From a checkpoint of a small transformer trained on Wikipedia: MLP 640 tanh GELU, 173M tokens.
MLP neurons of a small language model. Each row is named by its layer, matrix (up: input weights; down: output weights) and neuron, and shows model dimensions 0-127. Each number is 500 + 25 x the weight over its row's rms, rounded and kept within 0 to 999. Numbers have three digits each.
After each neuron's rows, "fires on" lists the tokens most often at its 100 highest values on Wikipedia text that the model never trained on.

L2.up467:478500467484467518518529531524499460508552524529484445485504468491491503504517536529495532496468477438507580514497474525477543531519490528482482509526506488514499501519499481496462546482508526486532444502484477491445484498479498514486503483523493493530470544484483486471495546507508485511505526531533452458515461463491540481479512504507471491491538524482515558525492506527499509502537
L2.down467:512530481485488530490521481518492517464528493457449524562565504515494499505515520478464486516539523479512508459504489507472506476513504479522570484468485518494448510524462493458508516506491513508502499513472512489517517447489477516466515453514493454508505474471515505494512508489487462487476489536515475504511533475469555506494507528553471508583529487488495501527481474491506529491478
fires on: " (", ")", "\n\n", ")\n\n", "/", "-"

L4.up603:454498478501485445520522522496526472472501525518498501479473477499457509487492516518444529454487496486482524507468530492499460517520477498503513489545523507522524510538511502506485481521475463525531499469524478501486508493477503508460494477533479509557483509546507511546484511454519473554486471525491515469514511512455517467457534532565503560468493520461535531498507531497524482464527
L4.down603:509474486528498494511512508516486522526504471485492458518511504486467491503529496493540520493483481449486496545494484559485523540456492508511470499494484524501492521485470453478502478502530547514551495510536509467482488543499539511507527548533522486433507511453551529474504491534494501518478518457503505510489488477460535494514471517475476460495517509480520434518489473534453538523489
fires on: " |", " —", " –"

L6.up173:445461487502483540515537491526510448493553515516489513504509518526498462505492498448472527473534514473546496492500529511482488473559488502492469495490446484546485457529509510504476524485480484514473514469517495490531516488477500510523517476528468502525478531465531458482493568515492506505542501484509469524501499485463492497492521494491478519513491488492487469443532519481532531492531
L6.down173:510515480483478515484510506559497454513519480504480471498518507528439478522511500549500522494551517486494456466474491513508488509500517469486492505485465523506524485459503517514454516475510498496495472500468472476490522490489511527495541510506539496501497493468521521531485440534543478451521490491507520459564541490484455495539488526491519536496485527469487538525524493497496494467498
fires on: " f", "g", " F", "f", " G", "-"

L10.up541:518490507481470535517522477492491501464499485531517490525567494530487516463508538496520464477511542534500526518463497502501509501527503469467510509519489502476511505487490532500552478479482542486515469481448506503545499524485496481472489515507498505526508508515454519518539554486510458497510493503534486511537522517487520504444481499482495510541494466460520472506463494484506459497541
L10.down541:450522506470462430512485481484516459475557499475480491489483516491494498492488508520514483447473508446496510486524497489473529484473513498557522513506506557512502500495524495501428491500488498493493511532523513479549528474526535526470477495484485517511529499486527501509512481569516552534490477538508502493505475516550485482484488479494505478472498538526496518512535503497486475510486
fires on: "ic", "re", "le", "o", "a", "n"

L6.up176:478508498472484515510491481520522480536501536536537570471508486488467496472503519498483538490547471482519517556522499520462508490501467512529490493477490482488541518495505508473480503467467502511491473479459490473494520521471532469485500532504492571467476437516505537525513474541446463488468470457514489496488485503502542503481498525488541511528532489484501511494486511498501514472502
L6.down176:511465512535500480514504508537549500519483488481517487529476497517475506484525481553541477497482502510443485477442499524492537488469506504491535501513541496487537517457497498494512498473550525538537443532541488500481518475539480469552500523451519515512469508480490463520515498488553505463443509535519548495515518518532491483468473485493481475497487522466517505509479499476476492501498
fires on: "T", "I", "2", "20", "C", "D"

L10.up252:525497473493458505516518449475490487503493544488550495515521505492536497497489549467519454495500547509486485499469507487485487563502491467485492538511495523527511492490476492502488474503532482533504478459505509498530577535498446496505505494493525522474498522502434505470503504524524464504538511472468481499497515494502532486500487512492526514509508526464492436515540529514477482511515
L10.down252:471481485464518510504482517469498476528488445521514557511495495519513505508486495483510492490506477492486528494536494513530505497441518509481504515452507538495479508476524484489492512446487508471444494538469505499523465474505488486496517486489458494532469503490545516439491502493499481547449524533526492527540471496517472518529519501499498523492494486506510502476475439505474502504476
fires on: "o", "ic", "s", "us", "z", "a"

L4.up401:531526490504504465491464557516505487463459471522493469514504487507479493456450490495548526503544535494493510491503471496484512514509478543506505495502466487534542523534441515496514490491509507527497460493456527491466468484498504474531504451496481486509512455494497494497512506520563510503515482505505466499497485506520497512468540512502502512495491513478493560479472487512499504468509
L4.down401:502556467515500490496484515515463483555517497491499488505535480524512507535501512502476442468500534501507487477469513487528514483489520473491509492484568499494509527506524558528512465473556498547456475526462479504527488495519485512490470494469551477477515467500511495475481504472510482474488537448549513540490461466530534477458518536464482486440503490504511496484537489538489533538517
fires on: " r", " US", " wh", " h", " ex"

L4.up544:480528515529483460526466483496525471501495507520519543482533505519475512481515437504460488508517508523464505498506535479452521518501497530506510494484500482517473503523533512516542487521519517506525485500499499487481450524503503465521474530514458491484497488523471542534512518454460488542504455458516501498476458450477492505499492515428551520521513528492506501472507506507536486484465
L4.down544:525490478521544459504493479516513490488510540502521504476538523556526535476475495489522491529501524511438525473485508452511488524483510518541501479502475453500539531453531490553509494499504480476475460515545545499497495495509496469476523508473474537520506557502505489506520504514514514520512504512462542521489497517486476511486498507524514476533470484463473451457497509458472458471514
fires on: " the", " |", " his", ","

L6.up155:468506480444479508541502463518497470490487451519475518482517449515531511501497504510473540502506503491508549515514513494515510457519449487553426502510474513520487488553484526584480529483471510526490453498477511478499504509448493505500492470500457490516506535496524488527471474498501485512528521515511472496509499534473487526491516494495489491518489467496478520474469542489472501509510
L6.down155:453539532448496509491526498511521488527487491457488498508560550487481478546479524481479523467499520522530504454500476517537519532449544505449520493489517528496494499480482512503498489488468489528515520528512511496508503497505542473493518485500487517519488480484486524514469529497461460476480482474485507475473573429492471499494505499533531501538485517532522496461495478520503483529518
fires on: " F", " f", "F"

L2.up121:460521477480491496512492480508498496513502503514458508519479445526534456509483511494467545510533493518511507552489476507478504458519478496447526501489483475468452531538517485487512550529492508522538506501497507495516541477498523459482505479480473496484438475498479525502489504469417526519458481452479460489495469468500503514528522512507478516514503511469480554496504498486527466540573
L2.down121:499521515514483460544499555520467495510556540503490535472499487563515494497538462492498481490545494538494499478513485542461493526449519468514510501470490499497462504499487454508497514527531459511511551507499474522488506467548480484510487482560477502516472486499514450522534459479486533479481515505535505521493548505509489465476505490491512472496467521473506499493481515513494491536535
fires on: " comp", "l", "arl", " New"

L4.up577:527528519502504496506518518538500495512511525516533525508506517519505526531461483515522534447567515488509525514503511468510457489564520474504484497510501443504521477560500489496459474492478481530487489481508521498544513481489511473515491488546482483528492488494518461479482492494482501481507514472546480508496510502470481512468486535450492474492489520500499443534499539463503515480466
L4.down577:543485503467509533489500469523494491508506488472478448480507506513494474464491509512494479472551429488506518527525501529522463501489529500511554500479415511489509512486503528532510512457490513474475492538501466481504509515489521530513471467484514486518463496527485530554505495548498472481479509468491519471498531509506496502534507482468516546510498532490512505455525480530481480465489
fires on: " ret", " f", " F", " G", " exp", " inf"

L8.up26:545493478536509543505524490497544447501492518543499557517469479506524461497494511494535517507513509492505528498496490478521497512539473545473461468519486534522499509562509510496525519500496488489482509477499506496496521449507524457523513505510512482506507513499498500442540516511515420509506481492439501520533499533490507436526514450469493458501500500495461497483519495504521479467527
L8.down26:476490463461531533513501488593522524472507518511490480477487523499526509466505459521496512533492469515497483513485521468517511488507520448449503506509512479510523504467464496485455483486506500498490503516497496533521444529518493503527502493471526509483532505526523507490500558561477516543498501487540499487476522471469491480527479471533524493478488471509505501541469534494480487548494
fires on: "ly", " not", "d", "st", ",", "-"

L2.up162:540509499494489473533450485504516469469456497487454527515481466514517479463485534525530498519495502526485509514460464466466524490443512520460526503509469584455476531506513523463512505501556487534503518497457490505525529501473484492523498508485490523523524462494490522504519535503550463509486491484512496506511521481534537469465504486506490529523518499519482502476515490514478438509514
L2.down162:473485476458506530527505494530523498488498464518474511519519503541464449511453511505518484526517519514484490482500482468472472496482474448550559489473510552498477502539513555530493495491536511542492504485502517479527502509500497505533528474467491485535505497512485471503482467504514495493477512491536468538520538478550570513444511459512498544528492486496497552507464486508488511482528
fires on: " New", "In", "er", "ern", "astern", " in"

L8.up605:434509526471531539537528505524502531479507474502489514479527506496502492502456490510488524509504505512519499507492543521488472485542496516518478504544464470495490480559484541514470538460459454540494484459509526487523480493481522477480514484527476533548524465502494464529528498549522527501511492464516470484490496508513475482477506528505481523491485484529495477521466525508486509496474
L8.down605:480504478525519485493524466522500469443532488492472491453515525473486437472468531537516462505521512522527518500500477495479469541474506491523480493491522523531474566497548478516478520444519523456466473505470504524479530499532524513471516514471492501552488489464498539482501519535499500461475496489501495500526549473505485482507479489470484517535516530498490504525511537483473505483454
fires on: " F", " f", " Th", "f"

L6.up29:490467484567482482516529530501528463457511499508528511494527475491495510482491476490490484530478510499497488512505540473499515512535513519457450461558488503491463504545484483506520486521485487542511522442497512489484493511474510484516504504530454490434494472512501505521477505487485498569510488455501473472472485488434495509456536501500573523496540512482545528483508497534483485492491
L6.down29:501499532439519503526477506501467535491509499498481507515470503488506474519480516527523489477544533527500504473534488540503514522468509513539571497454460544499518475461481544463485509505463488483489477512516512470524501476562487512505490499496518449491491527494504445498530497526519508488519510541475506535502489516524544496526482484491470494499453501515453467477457484458518537480484
fires on: ":", ".", " in", " as", " |", " on"

L6.up93:463490479496491504508502486499513500493494529513509520508544560491492568469530516505472466540531493513515530518515503488500503471510468495537522497470480485579533467489493515454497558507521539481503521479489509484474523535532512484494513480518504507494452471495463472483518460512445485495503477479547500496471463474493525487461487515489531524515499518489536511514508477491499534522542
L6.down93:435529539544543490512491455589467486490484472478512515531499503493493514532536482473504458476495477536504485504506517497495524524448474480498462504523513454476515515461517508535489496484525493481534465527522477540479515522524486515500501516535474492486507469464509544483460508534513493533473475484519471500544540479536502492531491506503544459501526505512507507515474521481477458507479
fires on: "-", "O", "/", "C", "I", "H"

L4.up153:496494460504467494461535491510499493495463515526497538532523461505511537470498504495512478503537543497483524526485507543574515463529487482489491490485506485496514519493533472481480486489491505535475470448508506490532536496475451500506514485515532529459499487504499515493511505511520508483531480499520470497530476483479516492483494477477528476524512506504526430492491500522488501495514
L4.down153:502492519517569532535475487521533459479496483455472477469473492474465522508484487518472515551423508528511506520515493486504548474522516514484481486518501509498460527493500498515511475474508504443511514527530531508559509492525490501480556537481480505517520519497485503477535511472513492516518526506499485479510536476506484486541499488481509472452491502495499529480499522500484523479527
fires on: "s", "-s", "-S", " At"

L8.up467:463503512527473510524501498540520525483482532522509522550492506483496499500487489492507563443507473488455506484468464474500456473483503537453500495545509472473478530517502502484490456457502529540473510480481457494541474501491523493507518481494480513511521535482512519515477492495508503541465480476542499502486499541484521513482496492506542488494501496485525513497562490515507526512477
L8.down467:527472482533498541512537525585518456469482491523472523545508472523533516491516509505499503494515486487498503498483474460511502478517468488486440495504497478516528475502541510508514484489486508497564499542463509503516513516504502495499516419502501501517491485477447507461530491497504485516490506502471468468495495518504520521485518489479486503495528511436505531505527497484513510445495
fires on: "\n\n", ")\n", "\n", "==="

L4.up236:528495457536446521469527527494526459503485510508471559472535511486497532481500505501496501528487528505502497575470496509516472496522490493474441493492513449526453481470493498498493489492534502524484553469482516511546535505479482502466503472538484495477482483472478561512489542521469469505503501510526534521513512489522459498470493489490527501517492482484500536532488501521491455487527
L4.down236:507551553498529518518505468490488509463538525510493465495511512510492555461488468518489469529483499526489516491588489526491501521523480478503447497531514460461501540479480488457482528493500485465489544515498504489552448508523510515520509464499488550515509506509496469531525525536513510522517510488467499432488502492470452490493510507524522462507515507497484483492482508503453555488480
fires on: " at", " can", "s", "ides", " reached", " At"

L2.up404:500515502479496527478519515522509497504493553520496473497528503519524486442499525500512495482453523471495488520517481480510486450490519529482511498537536553539439527513518509539503515498537500512539539486510501503534514498508480472489515521528501516518533471469461542502476478520531519523471481531478513517503479510487479483478510446465461439536549499576466504514517474458481475524521
L2.down404:439505475524484494506518479483509495475525521442488561521503472516520469487486514522496512513518466508503497484462510500523521494519526442524511490538495474513502523455511493476500561506514471513479520482493555498507508491511546488491527496483503523496503510427535511458499498515556510530511483535490515470504516527463525547511486487512511511526469497472511461514524495528459469508502
fires on: " not", "stitut", "ern", " discover", "ident", " spec"

L9.up532:544479468553466519525512477529551544502475491469486533498483481505488476549525492506503486541481484506495490495507508486472497521533497469491483473476508460508487516552475490549480492469466472510516541540531563459504501483506531502498493503547515491487492512493495481511558499531490485474530412484496501471483477529488485466529489475465501529514528468494463506484489534505536482518505
L9.down532:475492531486483508467509504514501498523466512488463490479502468475511499501464472471516496524547516501520512513460478555526557469468539478485506529502503482518472499496491472499522507517500456495504461458497486536490481480482483474462503499547521466520520460473491504488511532515484514509478523494493527560478506493513440542498515487500516478484479483508551515477484529477499530534517
fires on: " rep", "-", "19", "-p", " ob", "st"

L9.up291:486487467487533504516466489499490480517491489500491488521519524493518518484502519480553516507519494476487516508469486516491477463481486551506525486433449466521524505483525545516513514491515490522510479470483535471514506515522498510485504531529518491437511557464450492466517518486488496505497503519496457492446470518478528526494502481494498478541489526540459521461490542470527524481531
L9.down291:515486526493504525516537482531537491481506462508509511462465506492509497520504469545422489503509477531493469521470503492463497486488552461489500485500495502468532486473499451499496483487483478494507493492505494465480524478550505520515496487463495514538467505510479471505560505474484482515501509501530530513470536517521538478516517492528515532490498511549564487465477493503486471529501
fires on: ",", "at", "ak", "as", "t"

L10.up299:466495501445522493491505463506535479465494533499481526507502497553452450460463502517530476506538521463483512472532489477499523523493482538508555485537509454496519510533475515529505509487499513497494456498491538489498462458525488480556534451464479520490501496524460484485495486476493490514482495550504460432466536528514487483521483509500509483533508484492506493447507529468503506467502
L10.down299:493504449545492483533492494512489477515489534492448506531556461525492506502533492460454469514528469465475476527455499480505480529539503511521473494518535492474493477504506512489477503525489471452476506477503496525493544449454498526452494496511516518510544499497507514513536553510493508518559486487485490542457488496494481497521486487474544487525517489500517516480504488542506510499513
fires on: " f", " as", " the", " ex"

L4.up18:499515500499492449506543504474528495449491563534501501499533459511499515486497524513473485491518469451489513535472538491464493524532477527479510504510496539518469509518515478519507507538474492507549504491499516501500486534495539474492478429507467531471466489530488509526485521471462476565489468520491465448471469503460515479440538503483509536523496536490541503516512522543497479462523
L4.down18:551473507493544511500518486538490543476515466461519488526462509532499492500513522520487489504487488470481468513511481538484514552447499482565504480486481511452511511522474474502513465522485504498514479532540503481501494520518458510537500541509529476494518521481511458473529510488497477549448543507486539547517507457455472501543460502474478493500473550489487506525470508450528520492503
fires on: ":", ",", " \"", "=", "The", "om"

L4.up304:496474461486488485510542490513521474515536472508534473516474476502542503450465522494490532514491463480536498510512476470494520517519521517465461489552486438518516457552529509488490534494511487510553557462496450523475484524500495512484492541541463493532511542476485491499494496511485500534474460476518501464504484521473497486487476514488466477443508521485548517532523481488494503495507
L4.down304:495481494456504540502489505516502562500486518551495478533522511488501506469428508516504536517532487458505467488501517480520477460486524535518493491555535493506478494496519478477474482507458491531473468480463486490506470499526474487505528469438486551491508478525528485534460523482495494516459562557486481505480512492513524510471501472507490526540458490470497498498518503507508511476500
fires on: " w", " t", ";", " re", " st", " g"

L8.up411:505465434546467508487547502525511476504474489525462430500516491488496514516471515480461500460510508464484522522496528495460468503528503520452456485506487444528495469504534507518546503481515497520517512510509519474474464516511518485501520457507462503541490498508531467495516501479506498523469464488464519490518519546490536474481543483521470509505481517479484535502500442499486518487547
L8.down411:504489445478490497511475498499524503490525516543508501505496485486503477501511489465502507476556515532431532515499487493503489463493509504518511504511533510468460561482520501518499536479507467528499543454490504491481469510507491476506498464475497532529496519496535488525479510504434511513483503469503497510517507487459524518515508467473494539461506536525472486496487537494480488488485
fires on: ".", ").", " te"

L6.up178:508527535520509525505490506511515461516475466519534476468498463536486504447499496522537515477442512482509511500497467472467491470492525488471510505532552475505477501485508523486510494500515508492505440520480505509491502523524517477509518525497503450492498491451462502520483510538545476523474500496484507513529474499540410499532498484503488481540512498513435503473492536494526467478496
L6.down178:463536507529525480534535464520468487485467520489504500483488470480490462489484486471507521494499567497482470512511492490510517502455477494503543504474509533510512560486531514477492569522501501493504493477488494519522488457465503510507523504526491514533470503499506475466504529548504481530533478531529467501519451516523469496479531498517540495459561448503514508477502513497522495517482
fires on: " not", " there", " known", " spec", " worked"

L2.up287:499506510495496457518534499491543461466498493514497487491525491518507469507445465441465489497519496473520499516474542473454498525530469502475462509519466512493496491536527513492501499531483468512486490446504511466533513521500525468485483464540456525520474468509523506533493518479452474548510461465479477457504502513442546477463535521502529523485501535474496496508509501526529494489524
L2.down287:489463508504535516484520509475495553499549470490486552479498494505514506502487508480497526481482491474490495508508521493504527535467529490540482499472512523488501526473507466479502513546482487497501486507519538511541511479525491495535484517460535479456545523499485497459522503509519512555481543520471521499489523492466456502533473501494461466514469517498471510534508498422481447516456
fires on: " con", " the", " of"

L2.up447:476527523503498508497477473504523508498466515513489457536546456514482527452472455485526511523540518528472506487519519491463475472501499563495511503492445485504583498527498497476544513494483471539496472472484539436478453493493493482532490454507508504501485455508478461520494514508502517510496501491490475442458486519484557521513528531489520514537506500522519523469514508512526527489495
L2.down447:523514478502463529533482523510489456486496541479546490423473535510516513489488525516519452492511472418451479463520499500520488505490524481469503498536504472477488472536481511558477459496509510494435498499503503473514499450503485489466503502517534529502505499501469477485499498503475492503533519497504510534521527458525464512526481504500535518500502506524535502509520493516490545470481
fires on: " ex", " as", " al", " an", " h", " El"

L9.up541:499481435549458512510537491526548502498496478538481439518558491453507510453491538491476506497491540475474493495484483496503463477526525530464512456534527497547498458492509496526510487489499496523511526469468511498493485551493500511489509452496500496488484490511556490514528486514471525515491473458528471541507509529472466494503482476493470518489534525477476517490508461519485479501539
L9.down541:505445466457516518507515515524511538484524490532502494520531477438505466528534474523491489478537503510434476469525497534491465499496520533541491492475521493476481489495512478494514499467481454508521507468545524459499487516519466521516525472505483529505503495508525495464501516502545466503480454526534498532490464487465546522513468508463456526504510512473526471501500520524499478472535
fires on: ".", ").", "oun", " pre", " belie"

L6.up497:490532491460511506541526489511527490447519482541494527470511498483524483513489509488514532460552510533472533559491482505529447502493478499488458518565513540483447499506504542448504501476484509500508493522497497501541517496505488495523569474512502515518517539484516497474504488491457489521465488429485491477515472521534492538473507533510521505488498488479542520508513444495492480533505
L6.down497:497525492578490471496501522492497520506530489485486487521512500524471494487491504488483472446482529467504502494483482511506487500472512515439548496496481542504477521524487496503470518533485511510510528483486499503552475479526540552455530449499460472468538459499471482503459535485498527529489487512476427473486548512512479498488481467493504474506510478504478484486490513564507534498499
fires on: " ", "\n\n", "\n", " and", " (", " Pos"

L8.up304:470522461499468507456468502514516499497474518517486542506488448507499512465501498528494505490530478492520468459501501457475495458533492462468502505506487510498459511463529523480469529489451522524506514511519523514489499481517530457541518497501513527509460547477465500523511497547467506497442537470505498518459464497461512497545500542484500489500542462447489517487515527500491517491509
L8.down304:514483515498538514505518496499495493495499534452454540494511578537488529519518503462495477475483529548513469543496516550518512537497505498490499494476460468523496531499481458502530500455475471484494507507512522499547487493497469512498457454433540496510488474500497474516489506519497541500501471479508469501496485471546486482494510480496510515503572484519528493467478511508520504480536
fires on: "l", " Sh", "rest", "il", "el", "arl"

L6.up400:511513473509464500469563522521506468527501494503476480495524470478515479473508513502474510509536515416520475495487504484502483470524497478486486488522508463532521450499567475512525512484512511488473523491477498503517494538503545478496515502508519477507454513497517463541516481530512515491478451469461478482506482523458475495506508493495497506511506511465499505512517475462541479497540
L6.down400:535495517461521498502477487465491555492487518511554517499472469524510479488501471514466487466527490496452509464521472506523507495509510492517502495496456517506512511457504491447540507544496504524516499496482510470548502527471483460537473481506518553503544518485537505474505486559509502515480571542505491529494503506504536532497498523469482522515498505535469511508530487462488492456509
fires on: ".", "ig", " .", "leg", " incre", " attem"

L4.up327:497541490489480523509512529493515484481503534506461446503470469520518495472462524510512560521523476440512519460491491510464497532506503491474472505541502543525486491496520497476493490513488560504499533492523450497497496524485528451511525456494513518530482481487511475499532520514490511521524473485522471450465508509480549478485538500475509488509535518442508515555452517514510494522503
L4.down327:484435461488518545489505543511533537464500498547492497563493483501479515525489517523492507537512495478551540539463455447487520470485453473506491499483503505566479523495472463516515488504508492509517498497490513484525489502524486518488501476539470465449507541490481488474530509503492476506444481511488513495508486465483531524485500521453466487514487501504495538472501500508513504486506
fires on: " and", " (", ")", " l", " dep"

L4.up139:489504502527485497503502516483555476476504537493521462493491488503448485476477524501517538490509510583458548499506530512476518509505506552497525505531501532501502526513534562498534488515487521518538434498480487486424474496514507463472499481514462473512484493517484494503503476447523439534515452521470498501467510481511503475446529523489536507521536512494487525482499511478502484510479
L4.down139:483504497511542510510522475515512469515513518487520498511483500564502462517511489471495482446487500522487517501468514526494542523494522493524533505496477529449503483513521468488537442496479504522503444511530513530505508444531493476495487564553499478471512517446505514480490500474537546514494440459500494500474451522496504502511518496533488503461503526544497486483485524511515475490498
fires on: " |"

L9.up104:488513462539503515488528512519530449507502464496481464533518482491513520493455521515467518501538521475523480507488478473516486480537530512471475483538538462514508441535559515515511499484530500500514520484522521462483496528481534473497519482520466507508461503465535457499519469491494513497442467488465460507490517509490498491528520492498478484499516497437490490480491475484549490488504
L9.down104:526449496481516501514504493500514486462475479519503551493530462479499462495503482531493523487536497500472517521477532525489469524472492507529533489496513502483467486516507512458523506505450445501491520496496551457499476464519510515523539482479486527533514513499541489462537495489481505508489482514564509506458481515461533533505517473488464543518517543512498489476493509454500470508528
fires on: " w", " al", " Al", " dec", ".", " b"

L2.up585:504499539471491511481498455504502508445480465491548502497502458482533491479433517510512529516509499523509515471506490483526533474495488490534469487515450473496521458538489505490510518486496506534512508529468463485521496507506533491515527485514487561517511505478512520513477469535461496531475455433481454496493535542494500500513487554493537497489482549516504512525477497463489471470489
L2.down585:487509483487495457507506480501496478553503461569525502477496468456515499506524500474505462444497497505506501506502487513543512519494494461509494498515526490479521517470514507466495490481490478520478462488520493492536503488529496482507502495499504550545490505563480507503466469495490503490501472542490523526487532480558509487473487552538528548494509501538522493488489502492542521466486
fires on: " re", " exp", ":", " det"

L4.up568:482521518527474473505499542507543480493527539529500534498494488480446472489478498470458541499442484552527520498486491481487491538521495535492501491524477491502490519517504526521487495516464479516529510444499509465478482489488537465429473491509443503485480486518485498537493538487456479536484499497513489524479501455502516466485526535505542517489496529443506519495562529506514488443478
L4.down568:537473533483546491479502459502519534494499503422492502526527548567514534500485502486520514507504537495443494511515488517484501497500507507544513502467510487452523524460496494495541486515514507505466481551480487478512454515548491491522497547494507460490496534461478524499504483496550526533496531482511558525482466540488485484510460491456507458493515510511494455520450518464478481527489
fires on: " |", " the"

L6.up103:470528481512465471515525454517508512487497518490521525510521500487504526485542497505497524526536487498492517484508537518490529464500440492459500490534511488485539461501505519468525476493517508505496549446481480509501495519501487494518493524502476564529509472506497513546527496510480499513490447439501491477474496451489491507463547518514547516536523485508530503515499445537518503535491
L6.down103:446452490483554512514472470521501503528492499460503428545446433496483496469536484499506510459465522500482525522482500486466519486485464513482496494496549527516474551459495503514527516510502491482527486503531514481527467503577474476522483518530490474493507512541481508546495448494533478476456513532490510451489533529520521496527512489515466500493492476470495504537522509528486487513519
fires on: "2", "1", "3", "7", "T"

L6.up112:504542484499456553497502475452485516482462533514514471526514466504473496490501473505537479497522503499483542515458454506522499499514475499502492552549546470539501485505470506497540513507444513504504484508532468488525512520490537498504490513543487532504487498536503482540530510557536480506470515448503468472493507526559499491484458476515502479531519480479477487486497550474505517522526
L6.down112:492460505508561471467470513576470484499494477471503501501493502493538484490503513490499512498475482555503509449502531506498535538513520487502539486439474531475500521456459496496514539499534509483456523496494532505508522476516469530497476520492536503501508490522494510480475503498521511539492521504530520516491529450468492476508516472540484527476461504510487461487499491511498490498480
fires on: " were", " was", " |\n\n", "\n\n"

L4.up570:453510499468466509518477504513512515486502543528504509461467461501499460474513523484540525540486496495502489468472434505462518472487520497457527502512481543511461517514511540518494526502530507519486516499474501475518470521511492519518507495531491505540492484509473501500456518524499509494511464554517460514482515469512494472475526506527484513554492481502458477476500502463579453497483
L4.down570:467526502535515520506535506515506541528523489516448541469504473471493514523500503499499513497512507517520548485462497453475500503531539524496528501484470450517532488489482501535501473465486517473470490503520485468457477437523488530542494509475544516464489497529538467515506489460515506448508531497493507524455528509506511534492493477457509462474513502484501436470496453520509543492505
fires on: " ren", " Di", " Ann", "er", "ern", " ann"

L4.up579:535524487492467464503505501506544518442512472541517475480472504509508451429424528506492515497499526500535525494499463492504547493491495486498462478559468500486497476535451517484505521520496507506521532493491494507473514501485494451478479491527491474487484480483502498505474485506486493537493473512521452499495519493512474449469528536511508500479532555493562543518498499490483493519519
L4.down579:493503520525506513486497522506475497530526566521525498478480462506497538491502506511526447499449521467550487519501510495516492500558484502517506492480561489507555464465519513489472470505481541474505434527505503492481499478540532504504509516466483529513476479517520498490499542480531507487525498509494524548485475505509542497536527485513461511503501452525458465469491480481492459493484
fires on: " re", " to", " not"

L2.up264:531512499466494467538520479502508499502495559500506516513535466528475497441516538476522464513505530492500505513514482476491492507479475544500543503509494546487488533523495551442495483470513492516504481487466523473456484489511533483505475524527536466523498513521469464487514522503503473498470521524542466486477469510509538444473516515488502467506526556531495512514530459467488525448478
L2.down264:503500452434562493497496482538485515493502464479552506509529494503491479497503526515523494490495513503530556556484486498485489510490532489505498490505509475482501517476426509506550501486515483464453489505500525511504516523532511516490484517500508546490465474516506529492523539558459511465466514470518487492511489473522488513473471533483482502475525489475494434494502472479550454514511
fires on: "us", " un", " co", "ios"

L10.up113:530492468490504470492482478519501505485498479515495535486507454514497511508510489511507486511512553494471479488494503494467512527567484501470501501496484517492474545532481517519507489519505457517545473487498508532471507517502520502505501482483505486471422502485470551550479482534488461517424480492439476481497483463478514490504544531434485490545523495493529534503499492524457538473491
L10.down113:557526518497484485518494521477489502469474539471483518533475479488495530492499482504495514452472507482478505479530501508501466470532497499502473506490453507534476463489509530505466507568478502516435523510487463483511495491491508522527466468494500483476562474515523484485491546506492498533558522535529501482544528501508498514484480492491496480499464506483486486508485547502502514463523
fires on: ",", "om", " when", "It", "ile", " is"

L6.up143:486506499480457548488485445500479444512514488554491448510549497501501490485501500523507509475464512500480534500492462434485519495502467487492487509535482528467472496467495553534499496485514536500548514472435502511522443528526487472466487501512502513527508515505493522457521552511504472513532544516476486515529474494491504509492465512536505509490529545486485505481534517487503511490490
L6.down143:495472494493511528531474531486482543471525518443475502523530540493514508518491523539468518481515458487482497487489533520484485571532520498487550492479514455471525507499480468495521511492493536494462468528524491503521523465492575510468470490451499459437503498544526504519467489473514519502496509522490527497479475499516502449501556525520464518514487485507510517517466489516496461514478
fires on: " India", "istan", "e", " China", "ify", "inem"